Weights of a small GPT-style language model, trained from scratch on English Wikipedia.
Architecture: no biases in attention or MLP, normalized queries and keys.
Training: a variant of Adam for these matrices, 1103M tokens, 8475 steps.
MLP neurons of a small language model. Each row is named by its layer, matrix (up: input weights) and neuron, and shows model dimensions 64-255. Each number is 500 + 25 x the weight over its row's rms, rounded and kept within 0 to 999. Numbers have three digits each.
After each neuron's rows, "fires on" lists the tokens most often at its 100 highest values on Wikipedia text that the model never trained on.

L4.up661:465496478488511503491517537475471488462493504514525466491491497520445463536512550558536528554510494464500463444480512469482501465458518502507498498536501502502477495503508492541470542498498501493503497507515450480499548512494483488465497465461504436538519494457482496537486469492488514494498481470513477506495496520465477486483515519467512535503495531479484567492514483565482490489518490521512491520482522484517515516517507506439486454498492487500482508493512500454516498554566550477517526482503510486458500460497473492488480523518502512513511480539521518498449528522485477474
fires on: "om", "st", "id", "gr", "port", "amp"

L5.up1008:471498511482500466512457458500518554449523476499526488538511472488484475545524516519453499441473504484494547538497503513539481522486510516500509496485475484489483490495545469532504490503488502520474515483491517508522488519477505498545511510496533501483508483546485518459506476539499464501511487484467485463460472477511480526486512538511498498553472521503532525500493492489498496502489506499472450512463529497513520519467525501520481496451505498498486479513507496514489512525487505490514499523544519484499496455488537523541460479478489526530488500509431554502518491498516518499
fires on: " major", "an", "id", "v", " century"

L9.up568:520526482486512464465448439490526448427500506475504508525481489492494500469506551488486506483519497483497476494513459521491476556466517501492480516453520535506590526469518516490512487502491493528489510493481494487500511463474535474499491533495522483484501494557505497498518522482486486513493518521498506514523514530543515491478485557545476469455503505479497474487502511478557493494507501464517512483483511476460498560501511497528474463486525462500511527469525501529571469482472495514483537508486485469453506473456474503501526540495502511480555506499477552503499501516509481502
fires on: " count", "ad", "d", " show", "ar", "ro"

L10.up836:506517473522471494531524541501508537462518524507520474546482486517494505519537513543503516544480499531496494548500459582506503464512533513517502503495506515436530501487477542495512516473513473502474505492522469502478522484531524525526513461468505480564470508504502524477497528493498477480474490515485486490510536534491575485496492529469502545507505491511470493496486513543515504494498509514504462511544482513464562479520502504454467507562502520496471478501524499477500488492507512451470474498520498500532491486496513534478454500476527532539431500500522493516525490491471497504
fires on: "y", "am", "i"

L4.up996:518482471504483561463446504515455473495501520531541502481472496540509470500451489490485492504528501464499480503514476485486532494450546480514508488524472460502519510554486535485512488457485537475542505489523491516507490480525469495510464513518477491510525489505495463535476498482514501524510477494479472527483531474500489553525501524470488496469539496487525537507515540499504467502564491502445478484505510527505474539501487505488493537536504482501479466461525499476485535498526496513485545495464496474522487505505480492480452508503507504494591508494533484440472512498506452487
fires on: "ent", " born", "o", "ract", "ced"

L14.up232:513491499462551495495522539490513506517481522536510547538513493485519439524464513449528531488532507546494498535509448460455464544484512478584541497487517520474523482497531504521482515504471513495509486507507525467474469520534457512511495544436500490510504490496486549459558469488472456513487512485482517532480528529490494506488535496503523466499520546486553476505561471513501530478533501489477475499521505544481502477439517504521501481519514529495501506541488493538487532541496499462515534521462511488507504494483504477516497491467527515533493509541530511512487464503488479464
fires on: "ass", "h", "ad", "ast", "enc", "ut"

L18.up665:498518447513524515486489497522494527508481530488537523536504514509492493552493494476521486498496479510466563471462537535479526482500494506501470517495524493469486489512472495544506493483533496533450484526545501517473512489511559516521519472490500479498533472502489484501484479505496495516495492481506532518471459485470542536544493476485485522510543482508539480450470485490499505502516500517497468469491514501537487484478494515484497500495515515519523498439488504453530531518481479495506501459516502533468516518475528503532516520477433467535530506477507485501487488523504472488
fires on: "c", "anc", "l", "ot", "r", "m"

L8.up517:514461510505479493521505501461420487543495524549513457522514502540473508526477500536488541523508506512502452484503501507512511438589491486521499460488509511483526515471479504478488613529492495491505481490507490506519512478482537506494477510545475443500522470495482503530502500498534505524509531488499497464519501505487459512544539458530492501490521508520483517484532498515493495504521486483493509483480502483520505522553443497506468496493476529513485509531498505529508548510504520488493537506477487480509512483480478493518502529539526482514488496502579495521503580520520521506
fires on: "A", "se", "it", "is", "ade", "ther"

L8.up688:455498512511519499487518484439471493493459535505461496499462490525497518514485544527566511479524495500485443456511520480480479468474478521492515485546510472502551527512507528478484520516504505516531511503514506513536551516503489531527451514505528513471485515478515499537468485505509458541501509489535503479512474504487478525483479489519515497440522529512514449510548478530528481508542488509493502493498524486512512489501506498462508509473510519500455503526511506511521551474463504509503479479503498552524498519454538494466453513501538495487491503511523475546509567535499497529
fires on: "ro", "is", "ap", "se", "oc", "i"

L14.up504:471461525490492472456523472493510543508530442538515513526489465549440546538508513493480502496504494473480502454509526550531514426487516493501495503464490518517527520494537480550508492537503477494493453520494474486522480477442487468456445538471512564530509489487518506485478521523507500494507508521503567468502532483487548484537469509542511525478477483510483448507483485512472515474515511495514495484507493528471508470488519505482522504526496480501529459482514495506531507522501534529512530494495497489519492528455462496530517459526488526553491496540490501488497487516492506520
fires on: "4", "8", "'", "6", "1"

L10.up55:508489523524469459482500504528550504497521495509500474437498499486503521496517502486462471513465500509478481439494518525467471520456473482553491502521495519500516461492487526472546501468484460511505504524493495532464495522533481501537517464504517464539520461429528512469490490495477520462515524506510501474520457477508532466505493464487518481503517487507564494473449479517488476490477514478470481504530473490501483507491522497492503503480481482504511498474480499520516508441502539526529491489494506523496505495533515499510494526486465475533477521534498503545449557481454443501
fires on: "ric", "c", "anc", "id", "ast"

L5.up19:511495539541529529538529503504542522501494513518496513479494474510555494532508522509512496545497490552492496449505486461466505563520515503507479486521476527524479520503471483510495488508501494546486540500500513534482478484495495500480469530558561498490527471523467489544452458491521493492499480490465496474463482511521460445488480501466474509520474472500527538482532515472522505556525517476475483448501520511496546502544479500486492520503487534498460527493513497546513498528484475548505550492523517485503500514482490541532521523466473505478506500536498519507503496489495511450
fires on: " Bro", " ann", "v", "oc", " ec", "ro"

L5.up315:483498498476519555493561463468528509477541505502484490527506519494493456500481467431434528479512493496518510486477522444457494485488518500509476491491504508499481546531476531516458485486487519513500507493498515437461486516521499513478537509501488505461504499566487492489533524495513491506516498490461469536485531511487481500491478561493494505500517486494519536511481495520494497514533484496525482449505491556491440478501520495510502514506541478499507507468518502547491450527510476482503478521472512459484504479500506489517500467544515535507510509486499557490508496510505461512
fires on: "ap", "ur", "g", "ad", "ub", "ag"

L9.up539:493532461496564487509520519504438510493519489496490473485516469457562484480503486468501488508485494549491541510504510513522532419442497524477496492474480519472511506521485456517509481507488527517513522527468494539524467483509526503515549499475503553498462501481495493500490503582496491509520497508502522488481518500505498434519486507524502525521513476513539524525517504511515497531495498532497508524524479489484539522451503505485519510512442538500517501481475503507489501468459530475491492494531522504503493539461480492532515492498482549479495493532533565510502524538518502485
fires on: "t", "ar", "g", " int", "all"

L5.up978:469533499469505501489493504522525469503515501481494491466522557503470504466519459509487495502480497556468528516504522506509504520536510500516515484506463519492506521549533492507478461490484530523451543465547513510525544522464489481488558501521491530503542514501490514482490514583503509477492487516488502443495517496464499469516505508503466479528456497483496559510471506539492470538490489504463496503536460520480521527519508503514538509504495485500481514519500500529502522510492490488524513469549463557510507514515478502475487511529532511474529509484504510488503445503548500500
fires on: "al", "v", "ic", "med", "il"

L4.up814:462493517511478525502495494531523519504506503511507514540509487509518494506499507509471450521461498491501449540547503512460504499475471496512500487522469509526463499483527494482485506530503526512558482514509519508465518494540507505508468541506480503474497529493499511501531491487506524509502518488532513516502515462485478533538507436512501436508501481489455515533503482483510550488493529487473508465523468568522538477515502495512506469529551502501510513512504500460485504519444479506495520501467444538465502500468452506481495444516478496506483500465523510528528519528504453476
fires on: "out", "ver", "4", "ant", " than", "ever"

L10.up406:503476573509532506507513517455522505509483487583489502509535526528499498463504461505495545505516503475509481490501534474499491497529525478503503446497479510517479506497507484479513484496475498563477539472531490463520527491532542479502485496536475537518497501505528507495486479462499492479484510516495463486481522491499538530487493516513506523499533495519496565535472496506462488496485480469496509496468533497501551492481478496481491510501520489498509480504500497508509505521467499503525436478500471520532497515522521499485480482526454441489460491523458452463478567501501531543
fires on: "re", "ou", "ug", "im", "u", "oc"

L14.up343:477475506492520470436508483457496489472510516522476482487456483522505502532502510508463458499498507518500473472481531491533485503490511484494429512470446491520500552509480499521487480516512497492450514542499487492496531489497494466460472440494496519534516504493554481502471488490516495522491515514478527461458505506503487493531481496530492540528452481477469436505450547470488497461508488532524474523485502465476499535501508494490540479511502511507537483469527502470532477547478504494527478520496489520504502516553464478498537496515491564514451498549433525502518564503511529518
fires on: "1", "4", "5", " fin", "8", "9"

L5.up165:480486509505494498492523496532466483496490464506513468493487515491490460480515485482472479495560505542487502511503531514529483527498513494453510499478495516503548518502458503479492485461507537505518513546502480510556515487523472492514530523500489463523515515523452514507530519499542516502457479516474543508512525506514477520502434542537462513481471447491528552480502503499534481534497491478480476455545513535489532453509473513509519468524506525510489485462464497505539504542510497499483502487551489493473500522491450476450471492461482497486523499477494505476536462480490526478
fires on: "ig", "ie", " expl", "ug", "g"

L4.up381:475530487472531484563513507464517508526489514535501466563529506513480482525498528508515510541441492492497483469522539493501466534530500498500528482469490529501511480474470462506458509500553506506512506488486519498542488516476508509525446506459519558492503525472526518495506479510488517491498498492471555521512461543497496501463530577506506473519498490495483505514461499501529473504443508483541537533493503527506483499494494496519517472446490532498514504558482500503476516493567513490514557496521507515495505490485506496532525513483467527572458482527482507507524505495506512504
fires on: "B", " T", "c", " N", " B", " C"

L8.up546:457498559532464518533520484503494521495472527486505491522491507464493532511443530550516525486467506517484513467496511457532535463493519497508521494517470520475500493468481537496473532536497508495445505453497470526538502488477508524470505482516482500487477475517493487538538540503529471521507528491516543519554494534500507469507506438509518530528456505494485446497481529544487520478540499491510538480508539469519491486484517499500524520474514488500509493499526506515534473507490489484511553553481489502505509515455531500490515520536522468454482509535508526496521518509462493509
fires on: "r", "ug", "if", "n", " %", "ut"

L4.up26:492488502496489489505466542459476491508440476524507487469509457518438477476496520480506493484497496525497484516537498495489465487520528501500523484522439514521473433536535485535494526520507492512482513473493534502528469512492475498500516503452483471489482488535531508466501467577510493527478502529507524437497530482532469473488538544489469474479473526505501480531503513504512531434492465503517536478518470475485469511517484492525517488487517493500480516493492500537454479522551538505504536495515488528509498515513557506503514492514455492462521498533498459469478532461486522480
fires on: "ow", "ran", "ail", " incre", "aw", " left"

L4.up784:512499488501489517496495481478511485483507489480559496504501462496517485514533456491528536497474490455502527468500468534463511567480494504507476448525492508478520495506486489520490506502511503439434497509509475458502507534508502490473507530513549509536527505557487527549477516479536473424483525469447453485467469506546508555488459511508477523457486515534507505463521519486545465573491496523432503522501489477491469477490490499478495517536504492501462503520512499507507504518494493501463488497528506484484503453505493494505477509483498488454502524492520515540505529531509481514
fires on: "id", "pl", "uch", "my", "gr", "ony"

L9.up807:470516489511471512449512514484551489540496527522498484453513501429481465538508506550512521557497507474508536531476482506503485555506505477495516459504509484460488504512504520487501509493498502515493518535519487509522519476520457493498482493479462422492514529521516532470537536491498500459502494512549487502397531477514513510510533502503500532448534514531518447481511510519509475485505523503491458504500503512493475502507531497530499496504519476506510475512511501503519476518511522541503550489493483544484495562478458451469500482509525513519486500521471537512499500466517509466
fires on: "ir", "ad", "ric", "ipp", "s", "3"

L3.up562:465524448541516507527518485515461515489510487481505483491499497519501494496490540480501483499520504470501531515503521535512494472475476499526519552501496546535510541493553478511492499537484463501519473513530534518510512511456534537480494505559472498449507532471568530506485504533470495515523487528507536505521534546497533510546540529473458494526533536488513537502513483529482493479517493516543485512461544494509482488519486500483523520502513494522487508515502500478498506493498513518534474507521480510540494559506536470458513522517476499514546509475488518490517452479549519514
fires on: " all", "4", "ar", "uch", "y", "6"

L4.up56:508482508485479461478491485500437478468507486459527501487486461505468483465529462473513517496494494472501533446491473507486462460493492498494489490527538479484532515526467469514470548495492486470484518505480504464491517468518515486492512481477541454519519501489504506510475490445558522479477494445523509515492523480497513536473521526469554510467488505499478524498532495502530476512531507519471497511482510469552489481533498509517500493476442514501494514457495500463530520507553555499471519477497513478478496483486482476484514545500490502479505486471504545520487529473535477489
fires on: "ig", "ast", "ony", "omen", "gr", "st"

L4.up652:510529502491484496473485489530480529510493519479488491527481493529512512474500491470478456487469500481502519527537523518459491482520533490511462493523476500500521511506516457538502519566481542543515510485478476463485471468479526500491500518507492493488522490529507508476564471486510493452497465474471531465504537484473440518515507430499488493481527479515479460511479507468477528496541525505474507459503502487501495454523527503476478476474536523499524487515480500493542516464534514477451507495494481444468503516497485509494507475511465488415493474431544463511513486468496420497
fires on: "out", "ed", "un", "me", "ever", "eek"

L10.up791:533483467509496485512542492494516540438477521473444476470496485493525506516524479515480561519435492540506482519490486524478507461504539502524492476479549502476525532497542498514551520448535497506493472487472504490491505492527519545470500482491518493538481482522498521502530519485554446501470473518474488497516515490496526509542474494492516535501521476492513517530489532522492499498502480479529499509476497484489554479543488496470525523521467496498491514512504496453483508493545525497472481497540516501515490536463498482429499517509492519549496498501540449511514474451484508478
fires on: "i", "r", "y", " arr", "u"

L3.up923:488512465508519527493529500448467523499510508497481476504507525547494475479520559513489510497543506485504459502504509514502462536439487512491557522505517494523503501492505460533509517542485515488516539471544542533527518538476499529500469493544450532500524504484547528507525477511498504499523508466481498468456510479493536493509505500460497527479525530540478476489511484521502510453477499493471499488462535464492502441492473499486474524475515484508485515534476500498508474497509508517481544519500482495476497538496521502428470525485447500583473496506494516495478483509515566480
fires on: "b", "h", "y", "emb", "uch", " term"

L14.up376:483447531529467490502482492465468530499491481512508482493499486607464506533499475501464549488525496482493467477470509519564499516525479492496482512480498496496492535542540476535503479486473474460504531510479537471505487466488514518490495518477503516519527491478496439546505456522542476461519512464498517485503523553506538510465517513491498522507543500525498483526472481533492523485479502513493490513517513562433505505454519502479544533486504526499491479513468495513537518513551479513512503504498484490532491519493487473493499491456498531526506463535481454451490475479534460493
fires on: "4", "5", "3", "d", "8", "9"

L8.up761:514523511510501504527507477475482546504512496549463508477482483488504495516503544471435442476514505507496466509467547482523512479470522497446499455501527502479452486521506524523486500499493464502454445476493454486462494506493520495471457512511513497491538499496496500468500562492463515531478457511515443533501502453498498522511478532514488476515462506479490495496536513521495494497499520500508464490470538492501502527521473502488524485449475547502513520492515503524479494515505515527515494531475474515507493532537570504523501527493500461484490508462514511499497536528516499490
fires on: "at", "r", " Time", "order", " child", "er"

L10.up830:449550539525499483513528532475527527466478496550479488506467489509540506460522574499452543497533500510509501510499521536516446549482541505507504458500488504517501473469558504489494526471509476515505445496508514476534489466509511468518461492517525515464481504561545537491526513474506496518494511525453505471524500518500538538514480492536533521487516486530463521480463507497586494545519500468481512502486500471466483503494508498448481494516520466508498487521473496512492460509465480507497484497486488506521499527521459517509481485503482479483524484509490487505508504540532518523
fires on: "ug", "3", "andidate", "em", "ou"

L9.up854:458507437485472540535545506510468458505483526487509495517482504482477499542464507542512532539526498503502489495511545502505488493516527522549485514543466514491510490489509523531479531459524517488531511510522515527518480455471505476502500477521527545490547519447556495503461489520514477502491539464497565549484503556504460485507492459451476501506482489498535457476476509501514516467465480485500487483466483486511528493499519501480538481499499524496527498523459501485520503473533475488508440485491506464489494490506492494557476534490492485507465488517517514489491526519466488513
fires on: "re", "ron", "ight", " +", "r", "0"

L8.up573:505452507532479514524500442520475515524518533462492494508526488500462500502501494519492503522503499504484499534504512500420495539513441490516576483516532507481475502512534485496470507524469524453522553531465545505522559496518511494499539511519477558498509497450503514504519553500556459512501503507515521501499498495508461489476520459521507539539554483501534526493486501512527497495511481499527517462493524460524521525475452506506531468516495515494476511514453502522469504506478495485500484503505528503495506519473489532505485463562524523532489517516489493516474489469505451533
fires on: "is", "qu", "s", "im", "ip", "y"

L10.up553:524478497500511498503535484469526510465490490464508493464497482454482447465487444521482544515478503511523467446512481492466486508548481487464475475561549483506550505501497495477492494535480514459478509514513475539508474545519516488478486506532481479477474504529510516489511553498497487549482494506463508512511468500491533478506498470496481503516505520512524492491458510514451479539510513481464456509482489483516527461545507507492475556556505496502492488512485502456498498528495484526490505497516502498460483514464553475452435480449470550520492528484515502496490510462535531521
fires on: "'", "-", "ل"

L8.up747:463491474471505476487467510478483461516487460505521509530485517537464487488454515513503490518531502510513488428526512482510514466490529462479523514498485497504481445473499505472471534517531510527508572486507515460537485507525535514464526478501538494490487490496479501560469454482531491516539458516517500535542519522474519511467478507517533526468522495502453494505516479511477494524548498494495502516518487483467488505526500505488550461503505478494498510484505497481529515493532483498534510537482495536492498453473510508508464530483547531487479455518476501532508524502496484479
fires on: "se", "ra", "is", "to"

L4.up951:472531505544568513489460473512554473530485530490525444503474496489453478541492519514452547514469501475496518462511531477482449471503471521492498511510546501542474533472506532493487519424516510502468515492504517485460521493494481499502466429452497476454474493496443484538504539492519522482477489524488517522468473510487515463484467531497560491565501504484477485478462500538496550472483496507511494515476511490518475469515468507477522478493482523500482501526492500489471511530503509482489536480526527506451496521488475503488516466499507521507541502491483467508517465475472487494
fires on: "2", "et", "ior", "ad", "st"

L5.up422:491511500508564494479456518488483506492498492504498473499480488490489528534483457502497500503506510523494511513526498485513486534484519541538523498477495502505450536519479495520501499476497510543463518512502526535496484517487485476510529554546517483498459483486465534513468490516528470485467493519512504453508505470483453464517513516515498505565452503475491562490561490471445498473479478490443462495442503513533537532496486515511508499490472518503467487502488500505516501520471485474510511497533513521482502478485469532516516471473521523534526497503491513481489509513532538442
fires on: " e", "c", "v"

L4.up597:510500509482463511505514520507485516496524524536453493471494499531506461507483463524502517473518493461500468492483511486498517525514524496496511529519466514493542477567497491511498506552510470513521540513491510495529551507458485501500486509463498440514508480522494463512489429510540512473466525511588509508525501488495507476473533533517526519526481474535525475506504513488554450461542524533474470463490549547504503523504460493512489515440513496500514473470526500524450505454553501496505564518498526501530500501519517537454505515504520489540493489538501500516530527474517545507
fires on: "her", "ost", "c", "h", "ass", "or"

L8.up126:523486516539443523540529484499525515518513487531479546573461468455484489542527466550511480475457505517497472463514514467499494531499513516478508489525500478461470489458491479474499466493495489483472475513484456497502453483501515485508452467500474470467509490507496495508495583542497530511514496474499472505535506480482483539537471521505523509525452487524505519501493518496507486478520506498498507503501553521530489498560514494504473530514500503497521471496509494512521536550494484445476511557492514514475508518477487520480551487481492489470494508503475534491461518507517539519
fires on: "S", "r", "b", "n", "at"

L4.up40:484491539573511506477482509522507485509497515523503477483493499533515456461489516484502478527485501435503508512523490536494497501493490480487486522500492505499480471492524553485512513511469524490487494496518460473412525507493495499459511520471507557485513473514461496490557503568485516500490535525495484547459512467534516463515528502493489514499470496466552491494506465501501533503543500497498506508474444576496485503546485493483489486525520474501453501486520500472470503469488470482478501483480484538430508499529535524451463485466523488511520509454496454515489530489472417481
fires on: "ro", "aint", "ud", " expl", "ass", "her"

L4.up1010:524476508432482517496501517497479495494530481502451497551519529534515480485488494471506505459456506469501457511517498512495496521481496500537508542479452524523484533471527489564503504533502513525496491497493497485547503524511497502527473527482523474485545491482528527483520472489509497450465512448511494524523478486499509512504493457519483519480495476524466506501485523436489449443501523550478508489506488527495508475503499491521475535464541496501518465501526500507499515478484512478535515478514503476466499528516499493546504534518485490577483500512505536529514497480518489569
fires on: "ist", "c", "ually", "ud", "ine", "her"

L5.up801:482503500523483497504523489462448512483503513486548476503547497476496492508571446459512515503527496534506488551501497525465496492478523506479475510500536500493544508505517502492464523442481516512468509532502499514496487539539512499498535498468538493501484499525530520516532491497538506542498505507475503539498488525484463488498479540506501514540523478514521557503491495470500458515503469474452501474498491527488515505525512498470527501550573530491498494460525502525557465477522505467514516491462531510496501541467439531496568463522488526565475501455483518523502498461454520492
fires on: "g", "m", "ug", "ap", "ic", "ep"

L14.up540:460517522485489519447519492531520568497496456501501531504496466531462560546514469499469469514524489484496464471502529520507529507543483491525510515478456547537532532530498490514480457499484519568487465511511465519514502524480455505490486519448516520536508513517511512493501519500511478463530533507530506493489513500500554476483496491484496498496498507453509470456502529535476498449549479525540507481472491465490519500486539498504522494500497498497535499491472504510521536516482534480539497550514495479475492470494489502476512503525483514505476494511448458493516523553468498502
fires on: "1", " him", "'", "4", "6", "8"

L14.up140:471537518466527538503534467476549523513515525492549495488519527525512449511482497511510460534523504541516492535541476513468487505572504481544548506482478523490527506532512491475460522497460505560497466490507493517494486485498450525498485482487494492500518491517508529479525445501495511463502493512518528569475524505495466535479517516497527483478519525534497476506516512484497536522549510520499503504558482473538454507451511500489465508511532445497470498514490498466497516521502526501485502510482497487494494501502488467464481462499512471494513511466518499524511489452498466505
fires on: "ad", " to", "ut", "s", "j", "th"

L9.up431:501510462474515486498485472528468479481483531499492495524498476508539507502522543470483478438533501416518449487466515480532528576512450504497483493471577480507556552478573521481526480492501517510488485470482508544525441526474494498521455516473460501498477506480501485498516517503483524519519507562525489497502502513500553494521490510482516473494493500475508480474455517501494505524506520498493501516480494477486533491510515500511511509536554476504475519494544498529495490500472507480500481522514501493515516453491535492522530514519553523471489504490496478543471526536490563505
fires on: "em", "is", "ut", "oph", "ist", "ther"

L10.up647:527522516527510507534522474477506508492502521466517477496502518530500507467521525520460462484502508512519451502473538474423483473553482512492515514505544498527480489488494518500453544485500530504525473475516516501493523508472482521476529484504461532504496484513503529498517545478526478526480517497496525530538466486513527478490497465560476548493473494497521455527510517527533531537516480499500482495529481551535560471481512501530464522555532520497485473500499501460522477540521478488501518526485495506496489528440507479474479507509493587473495512472517488550528493517475535497
fires on: "'", "inc", " inc", "irc", "e"

L9.up353:525502495484470506479480471518471452480491499496519527531482480525492494512510535501545503446517497440516478433461492509495460549473527503505503478524543490490554489480522527524522530493515499470494565468486485488479541482551484517544490517499491475528493524480500505471464536471505549514510512493520519459510502535467514493525539510523528441514460510496487504474454504515518507510510554513468510514451515516455517514514512505558519492568511504496489523467488501500496473486513514526476507520512511503511509488527493499546492520495498490504514502436477469511500492532506535502
fires on: "stit", "is", "em", "ons", "ro", "ran"

L5.up726:497523492490507453482468451499510487522492517499519483525494483515501487516561450451453512465552503514542506506489479489440490486520517519506505478427549535480487463474509488464461512459523506526490508507521501489480492497482502518531511506513494449534498505524493529492489468450534493533488473543510480512466481485508558514501534536452550477494493515502521479512461470479464473498511509476512476476507502515523521515497509503468492494536568542494491482439502506514533483532488528467489488494481506502522492489502472503492547486501521495551502489504484546507516492511478510477
fires on: "n", " init", "m", "ex", "ep", "v"

L9.up24:470506476483578522487526519476504437485548540528487500472535500519541507458482559526503505531546496540470508526497464501535500514545464506520490510450512505469461514508527486499466484501495510468492516536498480504526485486487527519478556509523508503510466505508510492506495506519499462482494523529502496480488529516490549426550506488458488447535504459529504511487523469500499524526530507465500516501512471515475489499480499510486518529482464550496475492480492496512541517514491483500493492510494477506467505542498505487499508531485524509448518504557527478484475500500498502540
fires on: "t", "ograp", "ut", "ish", " house", "g"

L5.up193:507523493456530482513498507530496551499493479514518529443516514485480514455518503500485529410506494481495534480472539489513453525516524506491451497480530485544552494498494508444437481453531499491480511501516457475464571512476512500501486512491482512472520504530486553522529508524474472515503494533519485488468521517523491521501505494456503489474516481467521531533457481524523524499520487514475472469513477526470506499516484502492499532523501546493501526516500501489495525539481500503537505478544515519480497485488469469506484509509538510480496500479483448518494502457503527495
fires on: "sh", "st", "reat", " sp", "ab"

L10.up120:530523447474479477559535514484511496458494557485507498503466498496517526485508510536504518509500506488487491523513511521469534469481539502497495533498525495491516483489514508450482502450493466525524464469525511514497506497508511547503537514531528484466463510509511465497550512519533478479488499477489489482504475517503528523524460501525499499519442454502478469500500532558460507519460504530519471515507445512536550494512474496507504518504512521497471532521527500461496473536505485469533485503507514462445503534473480499469540498471505559486483511563531478509520463496506536488
fires on: "y", "e", "i", "ل", "'"

L4.up954:542458508470494481494557493492541487492480477514509473496503429507483473531503494512517494514457493450500476459513486511489481522447513482494492489510499460491491535491491508578498557530500491493479490489528496507509537515496491491476551503510528488525495504523480527474453449504513500481490520456510527478567507474475463486460514469507491492507477490527458538509477518498525530489524512508484531516482470527492528515486517492532467488455519506500493477472496500462500540491511549480481496527521534519454497494526515474487498561507517494487534491481540544497493546496530472515
fires on: "ast", "icip", "gr", "port", "omin", "ission"

L4.up807:489464468505519460465461518519469519557535495501491499502494487467523485511489462435542499442473495482497540543525510525456463490515464512521524499479486521538455453483510541570471507481521500481508497514496537476526506496497487499489528496464507469472484492516497478490483458503486511496488472465519520512499512501507445491511495514496515531535536509540530479501513543498509522502512489517516493494501482487496506456499485474534522474497560533500516527504515500520510464513499505482534537509533516523517504498481514556478521481515509489500498502502469449491533458484476528505
fires on: "ent", "e", "aw", "ow", "ate", "b"

L4.up1:520538445489514525547479486484485472523484498517535493497513509506494459474521500465487505490461503521500479447480486460497494499503501490508516531478483475502506462505479469463506510538498525514513558463521460522472451481503502506513469503446500500463510477506526509468504492508471510471462500487497499444483471558499492524445493563472509523524422511500479510520489466446503525501448458482515499500474472541497475497503506501498503478483515479500485511503490500500501490505482486492512461497484480459461505492500528465541479495515445518584453464534483521487473482483496452486
fires on: "ist", "c", "ually", "B", "ect", "ib"

L8.up341:500541492499546486465489452459438434442455482466511505509465527494499478542502490494533510455490504494497523523505497478430453519523469480516495486503516458531501497482514492537499544507523487507505521516484494502520525535514481469511505520490530479542480498466472496513520521489481475513522495492528547482528513531514452559483468479464492523452534520487486496486483533512493506489490532494470512506520511500561517492480491501492552482459508508500492495518496500518510538490458522516524472474523465556522496537480494492486449468452522511511498475524527506479505515501503510482
fires on: "U", "is", " count", "V", "i"

L4.up595:499514500500503515494522522498515469514526517494472507472494525497481504431501539485521438527529510472502490483542502520491503492496508490404505542474498478489507490551519529494485480467497549505509545511497507493456452475532474501497504518482549508498505480505467513469499526529470461524496521486511494516512479498513488518511490508436448489471540477499547501555506466508536511512541493492506487507529492540521476511534482501502533539507508455499477458499510500494465491456540500485518516462450486497465500460543489467494472536526483537522534506531502488498525507487527475474
fires on: "qu", "nd", " expl", "ud", "ind", "adu"

L9.up609:470476508484513476511509539509524520515491496546472472451534476460478547476492470503509502519494499494495507522496479453481491503500479466539492522520546508522470489564502478441504494496516464497530455522491505486505514497500543499480501466490494507507512497490455511568544484543483456472518528495478485573446512494491501486460488445468501518524537545519533507496517519501464477464490510485525544543508493490490477477534495501500502520489510508491461504553484506490487510555544528500461428526501511497501508479513515508494490404554512501489514480490483484490483482534495481479
fires on: "9", "0", "US", " US", "8"

L4.up648:478513509544516509499463511483467460466502507483510514521528485506448455501490470541503499501539497477498499460488522497456472456510495515491502473531519524476482489514473502470515529461470489456498458543510457487476525484500508493501483514458474467522504500477509487486517492474530519491461487493487511536506515498487556517458530470474516511520506480464482491504508498558539499480500506487505504515486503496543514503489487512485485513492457492501475528460461499492511513514466503495472509479544487493467500500495465477505520530478504506518493503446451529492516539483513477469
fires on: "st", "out", "ig", "on"